Weights of a small GPT-style language model, trained from scratch on English Wikipedia.
Training: a variant of Adam for these matrices, 1098M tokens, 8378 steps.
MLP neurons of a small language model. Each row is named by its layer, matrix (down: output weights) and neuron, and shows model dimensions 512-767. Each number is 500 + 50 x the weight over its row's rms, rounded and kept within 0 to 999. Numbers have three digits each. A neuron's up and down rows have the sign that makes its largest values positive.
A block is one neuron, or neurons of one layer that tend to fire together. After each block is what it responds to, as a language model described it from the Wikipedia text at the highest values.

L3.down294:573413481409518396544537448548523494440511546553518423512469507432501512431473539509508447527498497490489505461528475485518493564479497522558508528523476528516505523545559524474480527457537502474450471551575465412521489491500518471474513565539445610467507469510574543465414486524450479521501531532485484477468463458554454480498558493503605509524524528490480454520521553479504480574465545497527510482508430537443458456471457484483553433510470556462432432459526501492549551501564575554484483517527509525481427492434492521512571459510507451434433525505530468559487488475442480482501476550492487529506475469516426555495484484519512507516473524494410499481490433466500490494479533513412774477490500494451568511508559536493498551552539526542531463548513487499528468461414497
L3.down601:575461510445591464464475508550567444483560579555557491512494568558472592385591433459515552546505594496491451521544551518483600508432562539517524464519505429439517552451594499458447564498486444463511495452502473574459521461471333580518506536525477593534496531462555458526388533456503421463470538521434509438589492475564500461389589521456562460545523498497442526490545475452596415480482458488462535409431439552513461491434487531460525459564525500483500492491499424470609530455491472497510496510545548545421514428426388461476585528534495437461427508468530517514535574435461538522507395517545448568445502509599346480419477504521486482479527486537497589535515426443496533533479549512456513469482474551489489484570481488479526539454460442470470503484493444543530412510523368
L3.down1813:547430443426583444543551444514525469518512554547548486476546509420485459437465536491497415571494418449562506490533485538487371534479535485534517457525538557521452533531627456564412540481494493455533420564591586486551517428450494393431548544508495574444458515582489607461444578504544455464545541500503474511453512532494391418471512547521521464466549491484504435592551499503489455535502499548513439445502463414465539421451451468556539504515545570490351444511557464437540526543486494591568509475466542505485465504395551529431629470500568469469506527527506492567514483489372545452465444564518536503509459486452374572579542503491539473488520533503448510581546457549480563412489507425427529523480587586410587478489451482485524612535621507575424458489519507564610424554409399
L3.down1972:545409553453520370561547462506545448467561513542522382507573521457475540475494521589547481476521487574488438492532575519455468523494487552523475519533430544439533578535569536494448570486492533439501496521501514447508453498483482536452442556529478697489480479476524575551429478498527465454466494480485480543521474483488499426465520476454547514526482501466499486497522475440483425499457526494546535478518499540435476510405462549463562429516539532521460436495517428465547501474523553545482460603500490457497465509400444492465571531516492462423379487444507465524488581443454500477496476551545493558514469499523377503533453492543574493470469457520473498470500424461448471486454521473405693499426504489501542485514476518482470563581521513512522456484527431531490513446435447
Responds to: Year final digits. The last two digits of four-digit years, right after a century prefix like 19, 20 or 18, as in 19|54, 20|21, 18|43.

L5.down265:499474485421564445451552487542470559536497551533521517470459479481473344461599513533460486596450494554596485536455548507540415574493511473582493441479505537531490552527399484545520467536455594440499481424566481493476518574530418508571550564489419557417481530500388490541494456450461481468420463485555522566434501430500546541518540519424499478474464559579447590548541497491403410498443478516557575546492560523293542510496500557516521434537464483465579517408403534541416562457550514428598495535512550420410484530539492523565492463463489545471471502589470537552499530393455512513609500421462474577522493474539498512489466473422555540508514484408488437458428470541497460444563517557577409540459544531507514493481451458512517492509531479525503532558442469551514508489501458
Responds to: Acronym final letters. Final capital-letter piece completing an all-caps abbreviation, often in parentheses or tables, such as NSDA-P, CA-F, RA-F, NL-D.

L2.down16:540444482457538491485553455475446405477521541648513486470430509492453577500472510445453552536464285491468496566591545586525481548555541566511519424554514554437510467567421441525508525518574580490555439451461505442588560518528413592441511517512431456542501577436516503548511518553542549485537534517490511442491483508558494569468455389476483478453410461618510490486488402468517715435451292523476490579567514522465528493594542487575512466472508560561487484558526516504497573490535539489481501455549446524438509451493501431491386466479539462511531456512399379509482644436534580493537438508541444550469518465580488543520494508497479464426384510586503498426545527527551484447503535582534243529523448443566559522460518473453490518545542501431493549501424467440534513531531519
L2.down295:489510482467501467541531532493363444472515505503529502479513523552529486511521511555483487480545138499482495534563512588566451481540467511497552480501531519479454553495543504530511461527513538460501509470480511492505520490570544486513530497558472460469502508473549477557522484515505515460458510462525479459468545496522517531537507459512540542451534484507476481506518489469493999482506160468496501493473503462495523475488482487521486519441509497510495478485512552445460517497510501543503493561525525509503444493477453480482489477538447510509514464505466508527484496522521523546501496509496512482542478475522505517518505508434477416489511496525522506420466496512461495472509510410502000494447523521513553467522462544412448465529515480517491468471510475448494454520527524
L2.down584:569503468464535526495445484562402472557496527561465488467549579509556520636468487557474475508469316536569455505481463583439453546519489485505456490460489480528505511526497485600457506438446420443502568466499474521528489520523543627513468572532526516488411569491526527568464528579434543474522504584483501509505514473386570462497506491503514539500492524430521392451534545455471680533505645565434528557444426466536516545425409572532476439453459527413518482461491630515543487529619589446548449484491523532564548482525565534548458493434505529383467498440457478526605477507486444485509521490514570501517533508472463518588466490542544459480487480611473406453449522476497433443424528472513266540448431482476517481545502499428497513532542548450553419511586506489550487476511489
L2.down837:448425481525506467455506449542481509479436534433504576457493472487461449531468567450457452541535479579488575525547498532491462531460498528471510559529523432493510480444476550503489399389560461457595587608513639532492546496516535399428584574504476437433563499473490452583544607490432436486516553508531545577509621450441560520522533470503529554551536454476508525432518525534490614414560429561464546508514421477544569533427561485531523496581498522517504502504466453491538571538498512575473531543651568499518510553384521432490500457528490441523529502538523605504424414511450576568573464549508493542484507503525487546379575515473575470557469502565560454510490448516386479483467495528583409529518573513500529520523559509494490556468428555481483450509437532552497450460542420
L2.down931:476544481512454557437515458429580459585514443554482541469518465480539491472507571510451567578493548496506480443565450600532540487488480486535530504545497457519485483416541465490498476491556522443509550546526544622502418483542443513521462516460486456388421441474469516413510553449518447465494526582571498414520534511614488571489555470539481540485481577554520494375494451543544625497520430478450486572514428451458510542530572546493542533474543555594423625535589522548386579464517467449393442591515505498537626455471538473470539416407546528507523597436523434461520599495505455591500512524525482479462579468485502534503564570484506494597442498560451539544502526520482480458547588452525471514558484477491512460494490547496378521426512555449502489548595549588587471480563508
L2.down1090:508464505474435469537511503473419398562455486530525450470523468485498430607433494547462524444539276369424470563548487515616455559553472539467615501503444441472525443561529538465548448381476491468498542427542527564559586500596548496493462524449548424544516548495510475467487490501526476438469480439510575497499438535468472497466486539530433448500551497493522493560489555482466743543520330615598512500544558383571534545533456533610530548466490532509573535494520552433481455462460512579482551505490481437565520451502489499491536451489482527489556418533519474519466369521479471539507449530354482506527499494417560564501562475468363443473462501551466485516394480510536566502470423477598186475418438475511536555514443432441488519468495529459500446531461504416446500503504512
L2.down1143:481577447428551490499508559517566479493423508521507479554563443441413516491482479567536467425531406466455512539567457493492555518518500521467492547569483533473536551535490516534570465530490485443445469501597377539483469570550435527506540491482598585521601514546539436446461518442515505466434507517582462498440449474499487518413524583563514534479487434506467553452460493499535700446552250535531439491424384494478447567489435430474464542434469481544509499498479469422468536365546542489489524520598514489440556482526520494483402442479486527433477461451370495477461464444475525450516502516531528520563495587535598542553446495421536470591549454612416540402455551491485547530556493494527294486543490524478503435526437521445500502442559497453585494493531470479472445478518494
L2.down1195:581571512524501486452462473480559522518458554530450581481449485437513508498500473466445479535478532492518508488480409535500478546540494531495549449535539581565654471561495542499500560469582512456624447609565469470462419447478423503537435494493493400404550413473489520422468465541532506522451487534455538444481521366493533507455511543619512496548479484487502457412475452532549539576479472520533466511621477506434430520577508430514458501502466482581473553492432541443478515457483525466489498451536518486451545502474474494426384479372582507574492483459496399512514546478572439569606427481541526498445529468495446513463498470536487480416359527479502538450525449503579573498389547559573441530449517519426565492563466501495544485454541594419454465587543514432473516579564395
L2.down1289:424462476508539489601561458582531596450585564371527587500500484528455642584504505513573537443456411506553443415431496516555440452525541499542555487564559515450592479479503457529507515530500555442354521486468525520427369467423439606521547513544539499449464594534533506505439477520464440475399547541456512534473575441473582553471473505513486625412498468498551488609482574442500620500519457435479546492541563419530455536449450559533399455547476464504573532453355474429459484510484564507562572533477398492506497556488474559478493528455478490434514451534467441526396520420538476574507481456496518510495508425473506446476490429427532520418422504474506395507482453547559506468507507529519441467495445517452493484458411486459492453475543502468537491452456525504493522525473482
L2.down1298:494488515462590538460509514478483526471432524458507481562540492434472493490524499384399531508501463422464511436483482432425500516498429538442527523609451458500494489447544551532563454598516518508490526495624464480520451486411483474468524525537512507481505542418464540561488467472535583528493458414486438474562474521549468517584552499458425464461537575536494573452532481497514707417495311502629482386492461459504495484535529477448548564520517473459519485376567529432525476451408400507510467562507449498472483428512450555500513502596481457519470454446509525498413481544456568536453459526543559518549509457543471580504538540485503521504458573402426494472479452516494587504497494565526390440407440517606547605591437498474375495521488579584570579465542430444509497607459563
L2.down1308:420501555551450525496451581493379436505569498471545518527474473514440488524554533505481486563466037499505537480430476549565480525497511483523490481524505455489463537561476470524428520526515536566472455494494455540525506571507511444509560556489488529516502522477527475513457553523489558488484523461509508506476516488502507497478534447457530501527449490493516503490456502500472873545441189496539540512478572490501502455509450472562457526463496546487484506447432554559558574497458459546558554456508433498557480475457529499538453464514499518517489456428486476536476441551518414483485494505508476500555531450541514503461532534458502470464498517545484503521558485503476544474555486525508055488523504504503535506523522593511520510536533522584489515483473434420547501502440538
L2.down1491:530532611594406622474397509463464441482498487394492480440568529491536581441437470536474567485453303448553484444588501557500547476508532569431534474415510478580470550515481440469514563391542447489437551533536478450496494460529508502580518541498492449529505569530558431554420511479516519544513517497437535481498536567380567476500498551523446610470476508478495490463505536498423636484546258545542497589484489428482580433538401497509551560501465466558569572525470567547483606406510406522452546450530440505482539542534510505512381530543475557432505485485433419489536550450510430571492457490459612536514499533437455487513461555496451392544525465634477540495466475422481505476481460492525286488502502516465611590503493512458495494515503540556552509517445394501406455439542516
L2.down1606:506472455544450550553509495457487466494506510403528541479550402466524492515486493519567458571510038514533568474490499589458495489479532472392490361502494466483488485567421517529518471420484527502507515465451551511528536503427443486494463537458499476541480448534471542513471595554517552513532447474470555476550571477453471492619557529532560437492535515520463435497561531551488626463484078457439532491466595539484548498437462513490507459453472404486480528532464426524539514552520514540502424532577465435463522520476503488459520443536528530486481482517456504526438546551461496456502487504495520448586568516476498514473465522483561457514496519476508506529492477528505430454525441575488105519602474469498523543442484517525506520458486525441539515555422492566531581512489511
L2.down1635:520478477501375523620549470457553466528466504478372463443544457473506482471487545456582470515496498444532471557587484489412504469533547590482479458559442475444482458559503432468494545500521538508502483475608478490543536511472617520491547482555589457502465500484499489505537441516527479457521501504566574617524465566497515524552446488505610436613481517485504456407510514506478755501473469448529488508449532373480513599376498486498516516581517530519538578530483533535423545559471513463444522491485470499487419554447464519439518515494594483453527494494504463527570578497533488471452432504604480466446558498556545561467466500537602503376507541483465448543382557517492417495511509575524344489502503558516480455541399473372481572567491526442494426478415492535496523482474476
L2.down1662:500466518499490520512490520506426462590527460479513493435454514448495553477403461487461481503476222505481425530525531594517539508526465480478563530503471468528451535488484431557503420495518461524477546446552548472441461510493528478519558479491480490458478457509481568468482581544488482585454522494516573510460494502491555540494488509491537467488535575487456501549521582498448944516553267554441488509418489407535570492533510507478466454481432502513609521635489565500484535473422492512506426532487518455510508514506530563579531525481533468493510487501510493462411463521505528554506464466448563548520443505513556469481484431487467487504453485573496500508511420528459539417531508502483062488513489512486596488477496591490467453467490504511491406538465483476483467564541443
L2.down2026:518452538542507481494477566501429443600519494459520483530507469499511451508475568492499487458495180504502484533493437533475555504534471567448527436466497424515483545534512439561467506486461543496468491487538427603527541538531534479558542525500488523472492507468526567437503474503463495468468496447456470568502464457511527513528520508443553484609516538537535472480503495503449999465480317513494532511504547500441591478562430489597530499474476504479484546449500522516504508471492448494493539447536424493481519514524499528538476490507513497514563499550471559513469488553491503489480485510493439482578508454515548487507564475415436439530470514544472506483500434489464461430529502509564037480382527517478602516544514471433497485543470471557497450506475540519483491499419524
Responds to: Mid-number digit continuations. Digit or letter pieces that continue a number or code split into tokens, such as the 19 or 20 after "20" in years, table stats, coordinates and IDs.

L3.down213:509525365520479560506468578536463414524463541428554438559481494535562409360432414526507443508516540492457539568504507523508515536528530561475402538458525645516510430550545498522577545564457491440503452428575504479441551521492480498575545509388504498538499488550425472424483478531440441541495501461545465454548591463514459565427480529424509512464455436538488496533458551529480467571531470518430514406504485615581617515472439417489507472408518481436511445510609423519514453499593551521538471588483589543473424499528516425528459494443590450515439611499459511502424549546436457486504488528474452481504470539442585536553586545429572467479522504432434479552541447566440456452579546492527456536539516522492472453455531435486474463432513534472442503516510603560471468478495469
L3.down887:484588539504485588486501459538549547473512499406513546474401533418491494576544588434495507591470573442422529505532539481504514600453429537522523457547399447462463514518506556507468511478492507611415528490519504552438505542553452502466532421468539503483516492577499538560478546492526555518498482470473456476572515545493488514465623513481521623547458478415460546467480441524497545391560533498541479525522449574426467520521495423506502525515445507450483549503463485465432543442524483474450480577628447484528461518523576426433469493570509530492552486484509454498488496540625520533593577606506478517564592514536564459396495524560513423483481475506507533517464551459416464479492447621522505483532486475491458525457533571520564489456491483401496478566498543571400549569602565
L3.down1004:515502499534398501490417410450480425500514516520489488462519524463570546550495503426523577530637512503449441395451500537472569537456517453544490518561486436488493545508463461371499430428496493524446585511561455508569404508491523503474498494514434498573404506481421572493493579472485544440476581548451504567442512596530526491473496517444502540491541517457502452477475471474457544490503450503507494510516518501571462493497435466478538476478465490495553453522502470590508564549455499479414489478457542560425424483574523448492546475502491443458474503479460517511471490504452445468539550501577568498530515543533551516551455491464470533607443451474547460485536557478514465404564511533519676384503639545428441529528529525386514423503503472539499501470495509530441461514498527
L3.down1943:445498407523412521499463512411495509413450449546504491509350469487499546555466440439550475526508536456469560489510415501469503448484552550523499575503440477469417546507521498520536504471565509516404541463570512444482573543451499358490537481500452466563457548383498500431533491380541437509568547506501453542503506450490510593582579569520511532419493538511447484506530474510495508462575610477412538623463557573493426554437512488486450508481563567473593562536444485561522503563449419509594518561493427493455413519511526557526514454527409601479465444492311523453505472469485487479516543440505591451431459556564538476543420551587545538572498511461496378484467499409437563444510438475554591459530519421544483491438539406498405497502545528541453417498509527481398552505518462
Responds to: Final digit of multi-digit numbers. The last digit token of a long number, especially vote counts and batting averages in election and sports tables, e.g. 79,713, .333, 1,290.

L2.down139:548533519594522435515624489540417541467469472462583458518465559465544479496531449454487525512471428524511488560449451409507515474539561501503446529485484568498512458486426499585590466514499495574451487412441508479574434500409475534556478486559470482398464433354562511468572408471525456510513500567446440492535434438460519428532503510466502418519538561426493423503543461531517639507556511466538493587529413638591484545624418514535510507485543499553395486506505425513532532508603544500402518565481468525476509496509498551530505499515508573521528486540518528589557373390567479429504478536400526561464529488614448604518491473483444595481618513530535463418527502501501548507499550428554362489502516507567576404488531456523526562494503472408582542502453456536525528559542493
L2.down426:577474508472516530450540519513414511588472520492524466454502531434528478525458548482516528469572226474505522478593452534528524472539478488497496484463466486488527494505452485536476515447432475438482493534525509481509562468522556554564514490540479443532460455477527512527475527558455496470527488496491498538490425510571578531515533418476460548483517563577453555534490526556474995466555523506559528482526460557524502433459403566505491555540454439495499469486453547550494542515432507460507530509477580451498526504484473517500502505454549545459538492506513536539496499524502459539443473497488547497478489496504523486468444564523526497536466530554396498464458480550415448484478445469462058492467479546572469556500499490411439485585479500529509462518502469494534500532587453
L2.down463:442501540478556521451477430462426539514473539436487596455485493495519483483436431451474458603544519514540495490514579576520485475508501459512568530425536417499492490538548617443524457490561437483479498448435548532537507463439460473607459518540420505427420557484544428431512511477514614550570499548521556531571474461481451487484616455492514431564516538531476557457469554488438475534409469408531504541457457491564462517527551461492492491538588538543485467517485518407526484475496479458423383511479590508470529423536560542533465456547496527466515473575467512502513538495445537547496450575618462588497455501507519459442464573512486451472579475456520546466446435527561437508548511447388558516519526558451489464513459461506434539466489469424516558531478486526469392504455509
L2.down539:491520579514524477533546521509485431450474457552502569403507542492450495496425461514465495458487039543598481475481516477476526504464518521516531474444495532509533539477511488455506517492499514555433473437523489488519440520508522531513495540482491485532485493491495510486460507518506482496476544517547491436535474539475467484511493519479450520459535431548461496562479450500483973491499146500500518513495529518486415483534409467595460527557445502556521507545407499503479566505504392551483537460523509508527436550469507565491442478553482454462476511510555519502498471488464533529527492509468550490470501472512500468518533549527513494454558561509501534498535468438472449506475552504545000475553531494503536504493507541514509514506486486525515519530453438543489499441542476
L2.down663:531569529556370403457460564487459565389520522494481543501439466597465532534401508440513474516474287492460529460530508417495515522541469492524470547430465427538538485476575549542468453484538524488493485457530573503530497543546455446481476483436574501481444441519443430514441528430497511497542541557510469377490509504436529437562520529530436559541582482502497525453494483536491908421573211578467471582560529534460490503495493463519522513483471549518489512504429500461534548501433508539488484472522538455522605486515516440513464545578483518567513541513443485473466429532530551530535481505462513589435526508509488528480577455521500534505467497475518502521536504504510513448486461475505124427568489543498512487420447541431512485421538477515524535507421510437533508524420510
L2.down787:545465590483599450426527565508425526442590503556557556531469542520564592465458522524454443510468312468509498474545474509404465467479520511456522518481409572467569502482472431526423521483480471471456492504505488501520543508551498477481538538526556483492577549483501512614540477474562453562470499543542486584485464531534423392452477517488467509582476535475431449541453477590493715478446343443539543481506554437460440469486453493557493481504427568448454482525515507475454469517522514517583444547410476409532525500430523506569558583563587493509477485489479386455519490431481515478496486490455475544497470546523492497515486486442475460456501587497537503610490455518401481446503477547501101509468537434645492470486573434519454455488439491453468499550513389461547453568519558
L2.down800:505430579455523448577487476588427460498473495569502445486547446454480472489467502488462510399456120483525545498531465531484512517397486491498512456545400509499493527506454506527488528473478405482479498454574495442529471452592436516528459558549428458501448508550495509564483545546394499525375521516431474495537437501545499488509512455543531476523509479553426512468399468523540760543446797462528422481462444513449462525470401463446545499492517512529408474533470530542566540511600517565490526490518520511482428499409538505516538541534521493483523522458548477544493493460512369521527482548531499481484498488572454486464493502482461520606452493498452456579451479520506465470542482519451083507491504489464527564489456517520534515556501506549529496538492450467568485528523472
L2.down829:529502509486458505523501509518336494487539500504484490469523492512503502507460493486471490462499057514544492523509491478484516524513446508489454510450478466493492502502485515529488520463479502465491511509552490512478492510552548500506497501523476472490453466514494477507461505496462552483477524519453497479495467504527508483503532486521497530474488498523495536462485509493524999494489173511482500531503488490460478500501450490533499498465450524491497498513456493516499516487491532508477523530479555496516485524466503458472524507509472471477493477465510554513503519477517502522498514523486503484512517494550494470533483502536469450447497473514491466459475486492468483451498478546514000514484497519512486519509488513453492498531496498506516484519522444502513507501502498
L2.down917:468583537557572515448590561511323497398438487538557460478448532428471530511518481495413513522429253515420488570536514580587489479413504465467455506527510497458497490527444488468523444486525494522465513446497530528480520514576544570521548523440492494553480421485514395518516522511404446501542490548469481464404436543486464524554559489450455504509569544469499530488431520562492797485422456489585534552519423549502432482503430492440488472543479439466444562471445538526490591534482467488512533434541513478473503502520510503554464493495434442490548452557473512463501539391644485569472487490481596488489423557505542446443544562501508502509558476539544563538505518494506452485461550528494206495431480575533475641508511486497605504433600411436558522517479482498460472532455521
L2.down1098:491545574567502519496544579478542564519541537440552491479500528433420483445523560443513534463453342466494532514562517480488475568490430599491578542498504504518480500456471503503563504447511556557475533541506555588459521601560594474538621482487475471406508434561548449544446497444487490497498538486539484506440469555424406524492577501553530568528513472497473607574486495495513618446503367515489493489491480545552537469538426425531437419548496491453537568469425456438468559422406426515412498476632482477480442499528551454492417471571471515589513462450522467513571570590532517545477504484495582556517534590590452465374533443494482390494583496594476491420478484483468452477495530555492361558559572548486507508530530507565501480467520470515567497533475521519378574463525556
L2.down1129:517535476500478401527493569475399501483492401558451467495485441531445444557396480563512545417498271518517452470458501542539527531491520485544466504516471502515577471440573524489484453454567464502510511562447524491446487449494563536487503496503550526541477455502488397473500518522482497501536490469478477458551523575503510528505490538395510520525486480579563477448468521482456893495488210450541536490543498557578478516500471438531506538496448481488468545500494496490484508436462465503498593513528423534538424496513514485533457530567472444503514430553528525519461416497505508547482481433620519524440480619545483508436482494556480579495484505487509499574500541524457552504460524527508046516425462524534563471521531524465508571529485484459531420568568500389483577503450531
L2.down1450:527462468480497395471472559494533442448576499583499445476507512448514547331557500538575544476553541503453463478529490439465440546503599558512455541535498514525536391544552449531497540488513557531506483507547459504483466522571391466497561532421518551502427389557469539522477468523525486490539502526566468557448459524570524484466499562516569519529488549497494417466488441499496784558511527420495455428543449534487457511500393498476488503518503555505504486502599511522492545511480501461502486547449529531568501529505506539587593414434571465494412503555454507483491512403510418458434518468476469509558524547549522458454533557549572422411606477579513529568583494462429504488441451509435360606428523492579457565515508457577497507529551510433549513524442595519511455476476503
L2.down1485:479485477526585495482464478526507362497513513515496535525544542517499505522471485583553544525614438463475550468530601494550535540484446540540451448503477421432564565482490497469429488424451525481504595527613504389485429466500484523505430598512516512513452500481539542506520487433502484508558413477542525565392479476550476431433504517410610519476499469487555428446453585458498772475480639461540505591534483596551490524514442450479488441519511522556488522482440516475514503435560433482473514494542500404483439508612449602551516466501522520522462589503503439578502529452514510493528350540501472456471425482518486504494557579483514533490547576510494537465492439490551444487476477545563404485529456516511595544425481483488490524503524427504519446495434449560497518495488469
L2.down1736:510452519544617511495488496465471490467526533532526595458463522530440541363533489486451541505443379541521454501456403500567503561570498405493423465499499477434567510509532589479439415558441542420434432525522458513433548572541535521494513437385439431550558514468488452547529534483477449488595496467599444470510548500367490574573429474575460494514436476446497489596389525419406720544522409397465522468551477529488501479487448545608539541497590476486463507499503558522513559500400586541595452509442549491498536372510518416528458531411438520455536509576436484534540487519392577425515439528434547523544494445437500518572487443477486509445522533498446484522469490502549512444463495446476396520469511501550567548469526499431486470491483485493494524594482526507544570498497563
L2.down1899:486484576507479503504560448443461469535487496554504527508459534494446467466507473454451516487552155553497515511480545528466554480414438524460534470486480446497499456494490509492486484543553503455496428477487507475551582537494481525468461482477575453464498477489488512505555556483492525502526497473536543468532531523510514496532444409553532498408457467505513504563513476503551918542505130503537593518525597519498424486493500467495463551492537518537494560561495448464443519484473412560529545554475431504478459425489458553562519545513483540496547501495541516426503499514472539515455477552475552531532485512534576421467483477535517485460506459469535519556607524486439494527583497508559045432547513523579464475542517548458492470554508542537580485534512551472514506542497500
L2.down2007:438524507482522591596555522458434424452559469455498438552554558478511482472446566547457600510530495463527445529544444475602538415488455572489452438498465552399489546493472399447539537494445512518432484508520499532591534516538483497514449517486496351458509562533489489601502484491482462470468544534548522412507410480505516449437493571495485519571507465504470477424481453541575677505396450465513557474547543508544489477545581419498510499440532511566583544521566503436499470541527457430524358516495403494376521481554597509486476476513493394485487388473455442478552625517492491527539504430588483502517486480531518480610558542475592469562493505517506511424498585519559524479528432453530413518486522502452530489509519523450457499530501412543488515474554432476531499516531488
Responds to: Year and number endings. Final two-digit piece of a number split across tokens, mostly year endings after 19 or 20 (19|97, 20|02), also measurement and decimal endings (40|0 m, 18.|80 m, .41|0).

L5.down72:508522536494389536501532497520410486528432526507470522582544440496508495544442525478536514509582455552513517537494417458433633548533498457481551454479556474549511447458533550476517510596554518616485486470426560524565432509501517575465492546531583436499511382522505502496471460483526497524472473574389431468469442461459533527502547505463519490603479532512556471591451459566532452498475451401491532439484508556314428619604524462529537539448528545473527525556537507562542492520421422496471569354485475508485536414562533539495380515500481510527619484522509580455488486509540415560484548515474539547507427447493544470540505511523450520519462462534437512575538541551517539591576427372440517450552482433486450466478485442480462523389472469539437461459474466377495499545474469
Responds to: Year-ending digit pairs. The final two digits of four-digit years after a split-off "19", "20" or "18", mostly 1990s years as in 1993, 1999, 1892; weaker on other two-digit numbers.